Part of a small language model's weights.
Size: 13 layers, width 384, 6 heads of 64, MLP 1920 tanh GELU, 30.1M parameters.
Architecture: LayerNorm before each block, rotary positions, biases, tied embeddings.
MLP neurons of a small language model. Each row is named by its layer, matrix (up: input weights; down: output weights) and neuron, and shows model dimensions 128-319. Each number is 128 + 32 x the weight over its row's rms, rounded and kept within 0 to 255. Numbers have three digits each.
After each neuron's rows, "fires on" lists the tokens most often at its 100 highest values on Wikipedia text that the model never trained on; "fires before" lists the tokens most often just after its 100 highest values on Wikipedia text that the model never trained on. A number after a token or word is its count.

L10.up1302:196155148126139163108072104153114090167191064118148141112131111171093213136128188136159118086147126132123139173114183108110112130093132106106125156100130111178094098153075143148129123091164133162171138160130143119143153150180110119142127194126161096104122132089131157073120163163135159123126105101161165097154100106120102150138095213068096139106078129122142135114063150126130141168174121109049136144125090110150146159096146193130141098152123150116152163147097050149153117155183203060125069131109106120162078105159134055155077104109168143085163141154136132129110161163137083139
L10.down1302:128098119146167142125105145134121184175129150062209176107094152098091152159149165132150105097144144161110133112127080142147092116136168085145106176151161183118159119137128112128150110097128163180087110123139116108169109155126148181119076101143135106130148088111111145081159152129078141112087058120142112163165100128176094109084171170121126128139119134091154131078102170099088167169155111170167160148168159075075071123152133153130106170108150104096081171116138062148140130113114123141112125140127091152115152163114068099155144087108160067172144125132118130156106207158050194130
fires on: " " 72, " |" 9, " −" 8
fires before: "0" 45, "1" 21, "2" 7, " −" 5, "3" 4

L10.up554:110151102112111127036133141155103092127199131149181100112132176145108145201172120145168102048166159161111097179137168145066124095143128140131098172173107139174143177138066112098146097122161086142126118148156100148108167100103063123115148079141127107112166114100139102106085149134115059109126105128158169106124155138135110147095132163101088124100120095157171148196091169064164093093120163105119108170082059124138107143066125149144136119142071099104120142158166140150119161082190040112133078050109143121099130138191150115140111086063158110168061124156143111112130156087123121143
L10.down554:109154106115122140113131135127159123132093083097075164162118142093088179124125159104157108182132124118057147100147093125160089142097193088145166146126146150091146131193137129111138106063134159158103080146127099083153113060113106150065107124131115151125089129133189176126103155068140123192157031108126139182124154137155095168103116148151159081147106117179190112119122113136126158124124107178139152065101132135142060133139131181123133147087079127174140126159095150118103149142140148093132099095165111120147110102077171095119169143126122092110179174174136140111114137202120166190
fires on: " " 51, "1" 12, "9" 5, "0" 5, "2" 4, "-" 4
fires before: "3" 32, "2" 23, "1" 19, "4" 10, "0" 7

L9.up715:054120121162151155150134153175155151116141165107134115155111117137128110174174138152107096109155112149117117172142102133136145103177177207144161129068142146113000128188124122104089008104150068074089117163089127171115082152151130111071079075142109151089134120114105125111238077115200137140154101147152131113089103152151163173120114108162139086101115120124151164144149122074128116145140143169154171093163115132141119125103115132169105149154101137122192128191085109139134127119132071099174133154174172129176165139123031138166161107115094118114081127163127096150142149107076127146
L9.down715:135146117095143169122111186126096104111189111095110108080070128131098078117104096165097098172191130094154119085170137121074148154097125176114080160109108140141151156139129066149163096081138166109149184124119057089207097163146111084162111132169069102117131114093131134081152105080152143101112178154133117067135142105122178157150190223163124149160089109180128111141126027125135143093189140163108180136150125136098141085165204165194112124128101139152142140120152098075130147112076128116101165132087105062110175104103096124150143110106129103071164176141076140106095137172123166135
fires on: "1" 16, "0" 16, "3" 12, "5" 11, "9" 10, "4" 10
fires before: " |" 41, "%" 22, "5" 7, "6" 6, "2" 5, "1" 4

L10.up1088:140178155111130093090110122051160109143096172174060122135123072163169129119071142061116136123165109111118108152136111142138088131101121148102164126135155091082129151179185113142144148120115142095150108114141141052151150114151111048138094148070168119130117084130078169159133108130138121168157198180149130101080113122159115181148137107114086045160138110139148130183090095149089137090099050082135195076157099131055132153181116107125142135110150156130133127140119113212154141147150111158101085137174072099134129144128217065082128093138103170122109130119134139125165071080093142106
L10.down1088:196112109110183135145133100151112132118123110178112078146150141200072079165093130089147155083127119138117107142115109119131061124135153089071172191119094078097123119181216156156137141142125196138158084139121170166130180067115170124141161149143106130108161155126070206094131109151197142181073114155085098126126159122112110168091098165152231084168107142130115182132071181134089084128204100135182100114173095139107212107095115186129141085148140164152087136136151178158156127097129147088097099149146102153170151119097134172130096137134176146137086126085115142119141115145088150117
fires on: "0" 59, "." 6, ":" 4
fires before: "0" 25, "1" 21, " " 19, "2" 11, "." 4

L10.up1830:120105072146142143137165157111111155119180095134098094183144069145159213153136156086099143153167173091114119123097080144182110106128138126182069129122111110120120167079157107104101125093166130105148115170156096155078123101173164144098151136074107143141155087153077149110151112133198160138117145054166109150115111169127127091109153124122142131146118160114128166132132097133139071122156166107122144203103126146139094105126161075158163107166161124073132099166106116137153150137084125154146115145083155139168162095132146121147127109123141136095095136167194154139124118121153114182
L10.down1830:105121169150115144107084139164140126118153153101104156182083126094122046123094059161127125127138109147114088093233142095135167134186117101124115164114155132119140095152116157144120092129123140123118164119134110118088073076108095094164197130160122176142148140117082081106148092142118114133084174118140160230125139072112212103176115131163092171090168132170154164131149128088157117106182175121127109040125129139106109178123151168166107123171118105162078168177121164141146123173114130101135096137126172142218130134181173118132121131148107113136078104113129140130124170148158099132
fires on: "0" 18, "9" 12, "8" 10, "7" 8, "%" 8, "5" 7
fires before: " |" 41, "." 39, "," 5, " " 4

L9.up159:073106160157157144152141129156129116091165108125142149135157110132095153105137127100144064136176140077091128144104093107129113174107109096140168061127091144120164162142149128138196169161080066159120123035108097166151096128114086139089089153105126146082128069149155078158119130095146124147109105106130084117192152102140131154123108149186143095124082069157117115161107178133187127106093161059101142142126150180096181152204165103149088074077139147111083152131188095108146162155144052114202120068093102176159120118098079091071072125156104148133126131105106179152129153176164101141
L9.down159:110146123097117121106116102125131187097118176150130125130165165102167118105141065129134080092155158060123116152203130114102207128094110101170166126103125113115138059119118118160146094176109141210126171211148166101151124098139126174191000127182156109144147122079054139097120108143178111120181173103144094104137139099118133126145161131098101131105089132128110162155134096093103107126099156072126149166084161123131125225126140100108100155129163077115074179142155121167128116193087172083144163169172101146156141194109155126123123132177127203158143176142138142177073117142123043148
fires on: " (" 92, "-" 6
fires before: "1" 36, "2" 16, "born" 9, "season" 5

L10.up1542:131137162129122152091164136130100119132133114090137110096124118138132166135144134087064163083185135143159119175147039121097124153124119141165139121085155141167104076128139142150167131144198171058127143103157070115106075114098096119124113147124109130134149112101211135133191157129163164130113098177105087133075131168072107100127141144100123067157109126151146199117100108105131143104121085097176136126108094102189146105132119134145094086150100139144129126082161131128191116065169154087168127103116125159177174047144117144152144139089181127098120097100102073175126094112152097139
L10.down1542:176092138132130148137116163181157128115206122074121136146144113101113194149149100102100169072135140070085098147134127170113165139055134121158188121196148136192054151120132126106203146112094171161191136084098086139138070137061083102171112126208133149143120088128114175069140180138139142088061079147090134088165149176157115096149094180157116129110139101142157096132154136170130093175117145128147105085112085089139130114188150137111086126118185133105112173112131103130187130113165110125128132150119096127202131153104143152152120134097121099149085151188130130154117133108126017150
fires on: "°" 16, ":" 14, "4" 12, "5" 9, "3" 9, "8" 8
fires before: "1" 15, "5" 13, "3" 12, "0" 12, "2" 12, "9" 9

L10.up959:161130100113095138160078195181141092120050124155114153178073130106154082205204106163153116183139149066108091104136078151135115161158122156099147139113177142107141132133114074094103140084174058166091195189112140054124120175110182116146135146137122133105114142131105084089150157145101145106095088117130116124203161073130129134120150108132152146151125123161119133170127128161101104195154155111141187141117081096127130104087082124122078141100109175138147148131129062158165152100089108118151161134058134153108147116106081088091163161149124087171064208156162103095121162107135146102
L10.down959:162150168102069128182156130146111152105125074107152180042091164107130182143145168110163110103111179181109112169146084135108112153134164147098063170137109112194166132104132120105116126204149163147128138162180165074113193110131127130173166142139109093124131144045158160174110113145098099146191090107148097127114086118099140135144111194162158105119114108112176161203141126128148111137151187174105194112062090064101162078105099141139096137151109101185113142163179099162108105111118178108141156103096152101158089126141162144160111126097186107137147124134165144111096114115127115056
fires on: " " 41, "." 12, "1" 6, "3" 6, "4" 6, "8" 5
fires before: "3" 22, "4" 14, "2" 12, "1" 11, "0" 10, "6" 7

L5.up1418:109146130123083147169163099123111129143139141112192072123063064130166154116092110078110133119124095060137163159096119125138142147153122178106170130097143083081194135107106075124168150114173108156117231125126138137149177134163104081141132043123111117113113126177143106156117127094072163103149091132083110148161136157132094147201114142231153079147124104149115144064201087146100154108100133078134165125130155171083106152162145096200123175184190127130129161160163100090132071158130178160072149168163075119137121128122116138112154145129140072126089125145112147177099130126145097116
L5.down1418:151128057156123118201106129171117101156146065124125138097151068070121141111120203129130094112106144073038191115118120141107204205146081115166137084145161089093100162140169107132124175128106132135073131111155064125099153158088127095113121124152124137175100139115133150084090142196161119112100113153145127121102118063143135143165118174142138079153156138149091136099160139133193100114154161081050164158161133093109146081113125153115104125109150125035119116092132098048117096157121120147117166110213142148126109126165164074100160140139149073110107107176131115113090157094106151101
fires on: "---|---|---|---|" 50, "|---|---|" 23, "|---|" 12, "|---|---|---|" 6
fires before: "\n" 50, "---|---|---|---|" 42

L9.up1694:114123172159057167138107152167092145110118109204136089124161146118086162149179149100112065091158156127137143111177141115185101139134098130143103060124103160129119060110123109118159129133087122168069143123183089090140127096048140130102053168164101135158129057171135125141143081086122131127170130133097138086080152194149198109087114081160084171170166132135138133112172130176104213068132087128138113128133141110083126151152202156165169153133114069129150122152187115179106083154122176088155136093146131163151164165091111046108099106110067084136139100119118147159165170149053095111
L9.down1694:199129133100127152144113134132114118112116165118147050146158092156087133088164179137123087119126101125137177082112141109124111105128144156120155156146101131096170121193071082133116139133122100106108103088112112107181095093140136079191105160076097124168142114056167105135175061184185152063101168074175103188150149093149095186134161179122145145171136152148153112143078128116149143106157083119174135070049127171090115093120109099170151145076172129140110108071075149110158178118068130190129125152136170176122095167145113131081119179074082163119156082183093155103145147134143080147
fires on: "'" 38, " You" 8, " Me" 4
fires before: "s" 30, " (" 8, "t" 7, " |" 6, "\"" 6

L5.up1764:176137108161117079115136091154084120141076177114102154161156152124096108132128125120085104168218127079092138140101047156114111118138143067152131101165135112129140122135106134166124150103102105136110156126148114099129134118164117068144174146093170062177175171175121151139139136101117121123106154162140156148203170103129125164148106102073110146151120128148075104104135106172125150106102163034089152167099133115132154110225171102095095102167142120148133143180145119106145102133087146076114133159146148097134172110129102154122102160152142082128145118132163144104121065158155128113
L5.down1764:097151097191113169130114108101153063156115128138053139129119155107153121096114104140221109133093121101089141051098151127118098137167109110134136133079164138118144136130151113146157157141140185130123167109136128098108148154137137117125182122108085187105147151128133142133137158117160116104111062086116060109141148120088087145089079124104159130105138128088152124130169069102073130109175087187135146102089131169108124169125167130131155147170138159131123152101145115141195091146090148124081089172099135106177104132098101043094089117142072192139120044173108111160141133133172105112
fires on: "9" 23, "1" 12, "7" 11, "4" 7
fires before: "9" 26, "8" 25, "6" 10, "7" 8, "1" 6

L10.up406:146118119103118148118093104138149123161148131137142135097165114153075114103151083130198094122135165057119133134145100130168144132126135092123160144120096169157118142131164136039153146147148193108142151089112102137197068025173122176089184076123105169071095103195160130097161183133147143124108124096063085084146172066148108155092110105121176069125128143136140081146141113091170141119127183091079163187177081115110143123088109162085113132156152176122146090136079094138153088164178067133128155103169129106150074046188115136122137149137118130112156174189112056120145104146147142150
L10.down406:074123110118100118105194177120155126104126143128162184091117124108111143070104144137144107178182063144138179062111104138068087137103133114154132091120145106090119087122100079123165077127165155175128152147098118055083128121115117151127137085109134085102180148210078070115125123114120170160145035146122089125147162119156076144204183079136123156111142117161103139137135047186143150145120144120128145085118148180138121176157189120147117125109055201161171119140114161098129135161121106084105141093141156173155160115121120158149140090118119076107064087152108194119106149089095110143
fires on: " " 61, " G" 6, "–" 4
fires before: "1" 22, "2" 10, "5" 8, "7" 6, "4" 6

L5.up790:095142134069118152126179135182123126124143109113091146142075145140170154135045132104155133128202088174147136181079122131138122154158160093136106055152133122110161124119131128092109087131194064061140175140111141117146097137130169120112084135112122150094099121171142064138112157080057137084101110046184140162190087107116167149108098155114122093204180098109161120079096076143162133113116127104158116120090150175098113109122188106165212151065089130144181174155167112107174116101143140132089118117123129143133149133145129164144114127110177094138156120133102188161042091153061084080
L5.down790:186132079137143087094111124144094151121124157141129068120135139112060079100147141159139148156127102119094128160122117121111162160152101093181063146193142153140102179112077147092120136110107140120134153134117182091186118163161155132098114117107115151146140077103083142149046116128085160159146121120180114158146092166090138102104138145161087121110156133145157169169084135106151177093131091116140051126106114161105120183109192131179163159200114081097122107058171106091107128141096184159080104072112121081089174140138110146139106181139119125109058141156139132165124100081113147173
fires on: "---|---|---|---|" 29, "|---|---|" 25, "|---|---|---|" 6
fires before: "\n" 33, "---|---|---|---|" 29, " |" 17, " medalist" 6

L5.up171:129121163219169115112125155138079160113138067063099134147154117116085099100140185106074097135132124136152130173112111102161155114178108138185168120105145206000129150125152145074091107094044088105145134085123119141124161152090170110156092116120132063130176098034111086096187124137195142140122090096130141165094134074241105168109171147139119109160152055104159106129143156155144117122116140119138111130106099148160101133055131130105159145140100130105087127138105167095114099097155089096082107129128118183097097146114148087105149189124166145118128145104170085110072129105101151147
L5.down171:127102109138165162090131166153164106105077159100168110145151063124136153092118149124155096079159121049140150147154161149144149093100106110191215170073142190188121148123068120104111130097146165169090130146145059139143075146143076176146154118092165109157113148108112068110107180119100136197151200118090139118195146148120122176109120136057137110081142143113103165115103096107120190118131103245148149126126184134100106199159119111137125166116168174095157094129146129124127085113145082140101135121128125159188180132146118075121176134143095179088097078140092131138073100100135159154
fires on: " " 82, "2" 4
fires before: " |" 64, "4" 4, "1" 4, "AL" 4

L5.up1728:086142155172127133158122070128117108073140125143103140160130174139130164082158117066126109083151116095167102157161146078126149171153092131093189123158078046152161141127130090113110140116121159122059145106174152126113132168165079120134126118118192102143141104136231132135128128061103167099080135117123136148133114084179130144130143150121090136163187116112173132109089166115116162165088113143135193093155119104111159114152046158089149116092125154161156110096185118109165105065156109120130092098102095119099111199117138135137149094153134084179131199115154103158129075116140154061
L5.down1728:101082086122115100109139148136071086112117118126129113135159113165104148080172101111106105115186145138126174105100128119086127124141127096102141108116099157162104133096101155214158122184080129099083200092113152113091118133165134133138174076125202154142165120153201159141113171110110214156122143133125129106115112127149129097105137141089125123076201158096164146158075105127142125147120165060096098133113140133152124133148113200128150067127119159160161126128154095089123150087136152060076104128109135162100094103192101076037121055055078107119135131148131125136135149125169116138
fires on: "2" 70, "0" 9
fires before: "0" 20, "1" 17, "2" 16, "5" 13, "4" 8, "3" 6

L9.up1624:165093118178121149104092022135105063111150116155129119140132159119108124115136177167141142093090139149091124105027080171138148163172103158151130170103115139136149048125124113162149184115113134132124083121112115077113074027099097074098202134138150125138144112118196088118191110133158124117113112160098092133177050074106119148152107145139122166156063058114129112142132131115101151137123152086191182162129117114158108174174123127102175096149116143110096114105174030117146154099102120122200109117127109131118149140131177117118141166115120136157124177169104125175188119137167108124
L9.down1624:073120105108142134158133114119109137127211149103154141078097098125148108143113164118072138102147149089093108134122101118123183164122152077040129190188107122003117108133191137100079102168074122130089146106079133109099149132123176144092171197169141204105124141128083107140123142146148146134118137161158171077061123080146131107165109143115157136135204097129131056065111115051156136123115127171186176158128077166182101119168135163109068216125132070121109152160151140133108119112116101169106107150120084059136072104118174116109168143147119144105111117124173093107173137144153137115
fires on: "0" 31, "2" 31, "9" 16, "8" 6, "1" 4
fires before: "0" 24, "1" 21, "2" 15, "5" 8, "4" 8, "3" 7

L9.up164:093128153188121101108143092136096115172108147131161161169124088067136114136144139146163086078139115118108100081087139122107101145120212078168091115166235164069164123073145135081116132099108119150133134177105148144123106079112093149111167090174138088162136138151107135117142094140081132078140142087158169122123150139108164077066139157133120124160146051133097134058103142098145085110095124135127077078134124124177123154143099126123156168146120160083170142209103077108131135126100050145118128093077123157097141063116136051161122127118107139113147125128124135138158157126082127057
L9.down164:112160145109149162140101074149155105169119175102148099107091091084091119072151098135154161123078137127081164133159133093146104103110134132120113184121152160130057129113126109144152137119123146128127136198105115122129115135154097084059113141116127146113129114111080112134134125118131151172161032101143086150181090100141130156075150124121130071194124136152147144193166115132126165112131142123058074156074128187128173135137124152172181131109155119127124145142141129129097135124094083139107155194105154135113132120108091077146153120174133165064175117209140095046126160126121123174
fires on: "9" 19, "6" 16, "8" 15, "7" 11, " Me" 9, "1" 4
fires before: " |" 35, "." 26, "\n" 8, " on" 5

L5.up1908:101152188116114187123170162107094107114111117147096126101086111088187100142124201087101177102120150086126195131049163132050174074125087151115161150143123079139125090112095145136082148117123107112109118099111082107143101096103064097148076143100199127104061123107111103154121143117105181154160123140157117146121128135151139091161058119155140103165109089133185055140132112200130134177116139094141109177164135120155137130108162077169135122158138137099176107153142141134176108141091139132071125100105170084127145169097133155130115145107112066104121190160130120065100144115083099166
L5.down1908:174101125146121113193169135103103118112140085169077115136147097098151124111132142110163185133126158109162117142069056124134191161113074137154138086121145143176123093093083122154121134096194039142115078104163159164133128055155119179119099176154180128142098095169102131143158119069079127130139076125168095144092115094181110129162093149108163119093176166136177138124147137099141118072113129163129106157192143148161128142133148185119126127153076114086217183172140140124130126176161126171127126153107110094162109114105138173163132153088121148136127137156115138096155181153107141115
fires on: "---|---|---|---|" 50, "|---|---|" 25, "|---|" 12, "|---|---|---|" 6
fires before: "\n" 52, "---|---|---|---|" 42

L10.up324:094161128133161134171090121146129125148164122107093090170094167134159189202146116073097116111149135126161093117180138130082158110089119187130187075138107085139182102121157140154131134146085185093099088086098131109092081174067116078085157162092171123170170100156076136100115098121134152162127176121138140128184143135135087147105104079075135123175084139128134126150156166155080154090091114144154136093136123148141141162139093092125120128080138171168152082141109094150184170136125129120119111013080086154222121110159090106092128144138077156072096159082152129112162090154138123150
L10.down324:131133120159069105166133140128192137121169183108108110137142147103077120071150121180174075107176117132084107151078096099055131104129140135093131182141129155101136127135105157164092137160101040107126103110140137130135168085171164161103123165166175179118123111131178163132105142078101101153109184100098121100103144126115115124092112122095088125141083141126143102161089120137154124120123066154165136104148116201123122093105153174131136164173139114144158077122120127133133123162194135136118073169151132137134200138128128117134160147098118125183135156132091132154128187138091084111
fires on: "0" 30, "'" 22, "2" 7
fires before: "s" 54, "0" 10, "2" 6, "1" 5

L9.up534:119159169136121094164189142162163152101179174137092153110159102170172119139110106016110136127098126152175160145107065117153188092121113141174160143077131123143079163145142150107118082128155149085122104146105130124145176129101134159111099128085144160138073074189145106111107127119120144130121125135175141121130132120123124114167136127114134052098090125155172158152069124120079175113142112120165155108134076077163173139142119144052117146105130178101110125094164120073097155115115102175102084155123073106103130096152156186097107106123179117145140130111192142045088145137165168114
L9.down534:097107144098129043151109168159129172097123057142113132119108109128184072127137099096070157131146101148056102113113078156106128058101130158189123154111159120190129110132104116139172083116161125086133103167070150147167147133116137065150208125129123155137106114114140226085155084098148142161103183132126120152139167115080071155109111137208126121151159068113165165157205143140143189124130086115195070070188101146164207147140084137105140130118131117113131148111133134073161138145113116062089137132084123152112086109153112095067159194128125149081146094102131133088125112157120114111
fires on: "\n" 82, " " 6, "-" 4
fires before: "-" 64, "|" 20, "\n" 4

L10.up1514:104161189165124196125128130122147127112140119145124148084133092115143184178140132116135128108132112113138109132125075108107133166131077134143152094110084147161096127128110152107163203103096181151137151132107114106165109178133134159140104154133144071055154083130079109128052150140111119142107072113160119105195052176158117127187134189131115010170104148151120140087143107130105114100094112151076126086111116158101161127063112145126172142126107166099173105158053104131158139020175158135107082128105080123173174125159092147190146088124114135129110148120154159093133107129147097142
L10.down1514:135120094131133109177128137136113124145067110138165171124110160140193126165162142088103173214158146127101159197084114132112107115114162116069137149190179103118108140148092117109138113149123109181147140179138130097144089166077104121021112183091123116161076128144234105113125135134160082106086083115111127095097146190120127127075082133085100124157131179180094079168110152118108154099171086174115140106133126126149168152127212158149068132103098163115142125137166127157150119133195100117109102118150068146151189120134108093144165130103135127150148181140088105091083136134151137169
fires on: " " 85, " |" 14
fires before: "0" 32, "1" 22, " " 14, "2" 13, "3" 11, "4" 4

L5.up1399:099148123092180156149221137096160151091186122108104140104115140083163155133127112134139087105142091136108201181149163142082226154137110094161031101163118158148145176106124081187157135069088159145148072159123110160104077140114116114114139122096142177107104129124127092122121079065162156119145112097155114099167109119148157112120168079200120153152079079100167032116133138152103139116119137105113198157108112112097108123225145109174101164137125132144098110088109172125125052138138129121148102120084226153112151121126151073124175188116112105119133114095122178108107163116109107170
L5.down1399:147134091183070144180043105124197117146152098121185144140152116135129123132151143137121113166151094110119116103135132156082068134091126155171125121061110119125093080128146100107118104088174113119168171088112099138146143093154143117104139099158117107087100073129115122137088148216089130104188120136129131130175107077112119188171128111136088121125121201147127131178079153133161187107155149117067133108059161180116129124136158143100126091108090142114165131117087059141190136147120119131131197166114012155125116152133149158087130090115145118131092094126115094117103145114141128074
fires on: "===" 32, " ===" 18, "==" 15, " (" 6, "====" 4, "sburg" 4
fires before: "\n" 73, "born" 4, "," 4

L5.up893:122070132176094134133142141086140108154129190086060106096125122098139208121163112121080117145113097132112107109118124091102121169104108148079134136117082126084110146151149123086145100123120084119053148102075154159090115189101148155159160201145145136076176132141211119058081143146184139158166135112163118138171070124147171134126117130106161149179096168084132161132141166167082146121136122141164084047096073131074020145091127184113081086076119124156165137120129119106174187150087099129176200143162151142147134124139141144118138101155123125111078121133095121176093045157108154117
L5.down893:086114093154142096127147148075155124148119146108103058078156124106176165126136117166103117110137150109088158111105092091099157105158136178105114153069177139135132138160142093065134119112130127125113122064107119137209103130096114144106109157126142117113136116098077081125115137109079142172178054146106165156126103115178111112144197118116176198143142160141109145160114104107111172074149131174118143070133198096168123153160099092132130120093140168173100111131115136134148201143122114114144168110144137153043152146130130145168160127181107147088125202144107089155068151131100150109
fires on: "0" 71, "1" 8, "5" 6, "6" 4
fires before: "0" 66, "6" 8, "9" 5, "1" 4, "5" 4

L5.up278:111111169125090122080157110159105111183124074179116127136181147127083106148135109126037114122163122062077160114157176184100099166144178143079133146138149122110148136184129101122103090126148073166132169146145107122081115119097164078177123091099139119122095142110117074085164118156066092173140168141166101089129138114173159101134085066101077133125139139109143095169185193160135089115157143125144103095158092106161139147109152100137145131142184123159163158204169084148141153160113136114136178126131155117103162103109074100136104175067081137126128121111191077151104141131120115131
L5.down278:128125131104125180141173124089118100140127090173173103176083188150120103160131089146133124096143094153153173125132094171148111145090114158231140173129168179179126145133129036162148147136103133124132155121109135044106139129130120118101152175070116163129118113091126117124096116144092133076155123119127077106192122106148090075184126127118090112114124116093196152161180159107101187107102051204112144091153152120124158153034125117160154094176097159154119126162112125128130165120109112112136084111112146080105107122135126128148133121085124179128137104142130201133107073115166062134
fires on: "0" 21, "." 20, "9" 10, "2" 8, "5" 6, " #" 5
fires before: "5" 23, "4" 20, "6" 17, "2" 7, "1" 7, "7" 7

L10.up448:149150074163127193128107169213140163166123135126095134136143138143097093087116209173118112129186149142182122108098146140100212157123177121106147160113120135128113157172096125118117153113142119116074180144146128114162097116174146168144098140125142116144131117081050038174113180098147072143134085128094069148139087110152080045107147110099140118127149116148130077122160091093148176158140118193047130112072114125131107097094137099108118149098151161108162147125125106129119198124146074188121167120106146130158097132159132179120133115139161115127084152149132070094130118187154097138
L10.down448:142108115086083119177128157102105129169087097095140137168137148097119210130126102095125175105134092155089125180144084172120129099101127156173129131167167152159110072112166125108173158131161065148101134175144073094186175083111115167142085120118140090097160166169141082145117168103177143127180039166077157108147103168121143128141168094131144161105149091107119100134177145069134112101170141108036181138134165075137117107158108114159109188141106146122124132121156141177149105142118072132123187143168122138138118099121121141121104115101175155072136110136127106162142056163177072108
fires on: " " 68, " −" 7, "c" 4
fires before: "1" 23, "2" 12, "7" 9, "3" 9, "4" 8

L10.up1160:107092154147116102121179121098117171100137160068152212122084167107156111124147130136099135152111121188059122143121189101161167148124135102155094119065130105111127143105155111139139150126104168157162117189149175166095155149126111170125134125101165130147161142129125065115074054132098084094119090131125156099137153150129087134138095125170182080134129133083135104148163125152134168149072123150133141164119136125115127111164143113143106164106064077180192154123156121139035151115159097166084104102091106091096052145171122130129075111171107123170122076117198119113106130184144151134
L10.down1160:106131084149120086123121119163151088149130131102133134105104149103113144164116098097183162083120126094115110136112116194109121134126119088223164188114112205172175152142150094084207140137132114139137090119122131140128108126152154152093106098142116072083116103068194201117132143157175100121137255124123126142097164134130123141160103136181138169141131050098137182187185086115091142120083114087169136067121150129208149171111131152104132104144160114111100167095193154122133142164109137170058116211071181120150079088076128141054096144124147168139161090134133066161126117124172115157
fires on: "\n" 37, " Al" 8, "5" 5, " (" 5
fires before: "-" 66, "\n" 5, "ef" 4, "ga" 4

L5.up1063:074161148146055131114099164205142135095174107094116198094167110116138077118104205139119126206137141156143160145128149106137084075144123135104174124126164139133113135112071121126127129126083159162134163126149114180157193122132117161160103107115093088143126153132129129157076177130135119134073140106076134143103168163131112080146152167147179109124181122126162099146202089132168161093065146119066173106108074112137122160096141205106105149179130155103165114155146104087105089143131117129128055136161113137115074174082110123125095142119103142143108127117155136151159176120115134118
L5.down1063:154146088133125075070097118095181124086121151167136098140147108141122139126101081109161173116125139107090154107089125133128166101141132134202100138106094112129175087120135131161139070069073125161069128138158093092178167134201177141138114128158144120083112141142157139152193127118145193176109115124135141099103154136107188132183145089152156139146080082075149158133115142173126139155080151167135100110062153152119089124153128060181142102113174105200128108097151188137105140142143148118104098115182160176118217110174144147102167092053112102123138106142139123122150081092075102097
fires on: " " 83, "1" 7
fires before: " |" 76, "-" 9, " " 4

L9.up98:124184111171137178160128025153078144099180116111113154132073054158110116101168129136190075164137157049144126154149161126150119181122051122165164133124161115117160117088133173156126121127128149172104114087157120132159188144148122112121141076085164079137089156068152080173062120122130152109080085141187144132101125101130133153150162147125107057130083102108077177113120135132087115176109111069134163113137085138120155150122163181176199163114067100108114164078090121179106151073151152161181070125142142188057160087111106084076135159132178126108100115081109142181157124101125147148
L9.down98:107117107139161135127140150127193133165161091183040112109110123080056094131136146163108082128121092131151088140169171139092114143172125179162136207143053090116116137099167191151132151131141119135135185153127170103091085105066147098142110142144100136134117088189166134087143098115126143142075064122153166100170144128201086124157150103111148170150098145106189059122134118124110141130109166152166142161128174144137136180117080054125103085136181165138120158161125133133143117157101104080090107135133149127159172098119144221155108123118134105152119175160061157122146168170099054073
fires on: "2" 32, " (" 15, "0" 8, "s" 7, " S" 5, " " 4
fires before: "0" 31, "1" 12, "born" 8

L10.up558:152153093147136107089209216158122106090113085158152121158155080140191145169130094106058139157134148117126094159158062136164095125132142082211141142117206124118070134139107101114150130184151145132111111123218130130147081134167144178137133123043131157109120051157069160113088114096168121127127145111133148073135138107075117164173090127093189105148109121092111137157139125173145095148050168122183106152113162127106104105171132164154165105093135100146139122118146169179144153159088131099112118035137101118157091145149097075146119110080161118077154126157123114113144123153107124128
L10.down558:145116112128155062126082125126128107104097122078179112112069103108134112103128164114080238142079142085123153106113128109073097176189150096108150129058129182106132148093109102111176166126127193206047159159116133130165135118106138129110103132161112127166153093103163169092109171164107150097154243126099122116137132068112120125141123166132134080175122099157141077159120145137107073085077138130174153062142125126129114124112129104184114133134124148126091162113107138105146116163169111141143155132106136099132157100110116130157141100156170236110125102193103073102163138122152082105
fires on: "\n" 93
fires before: "|" 50, "-" 10, "\n" 8, "2" 5, " " 4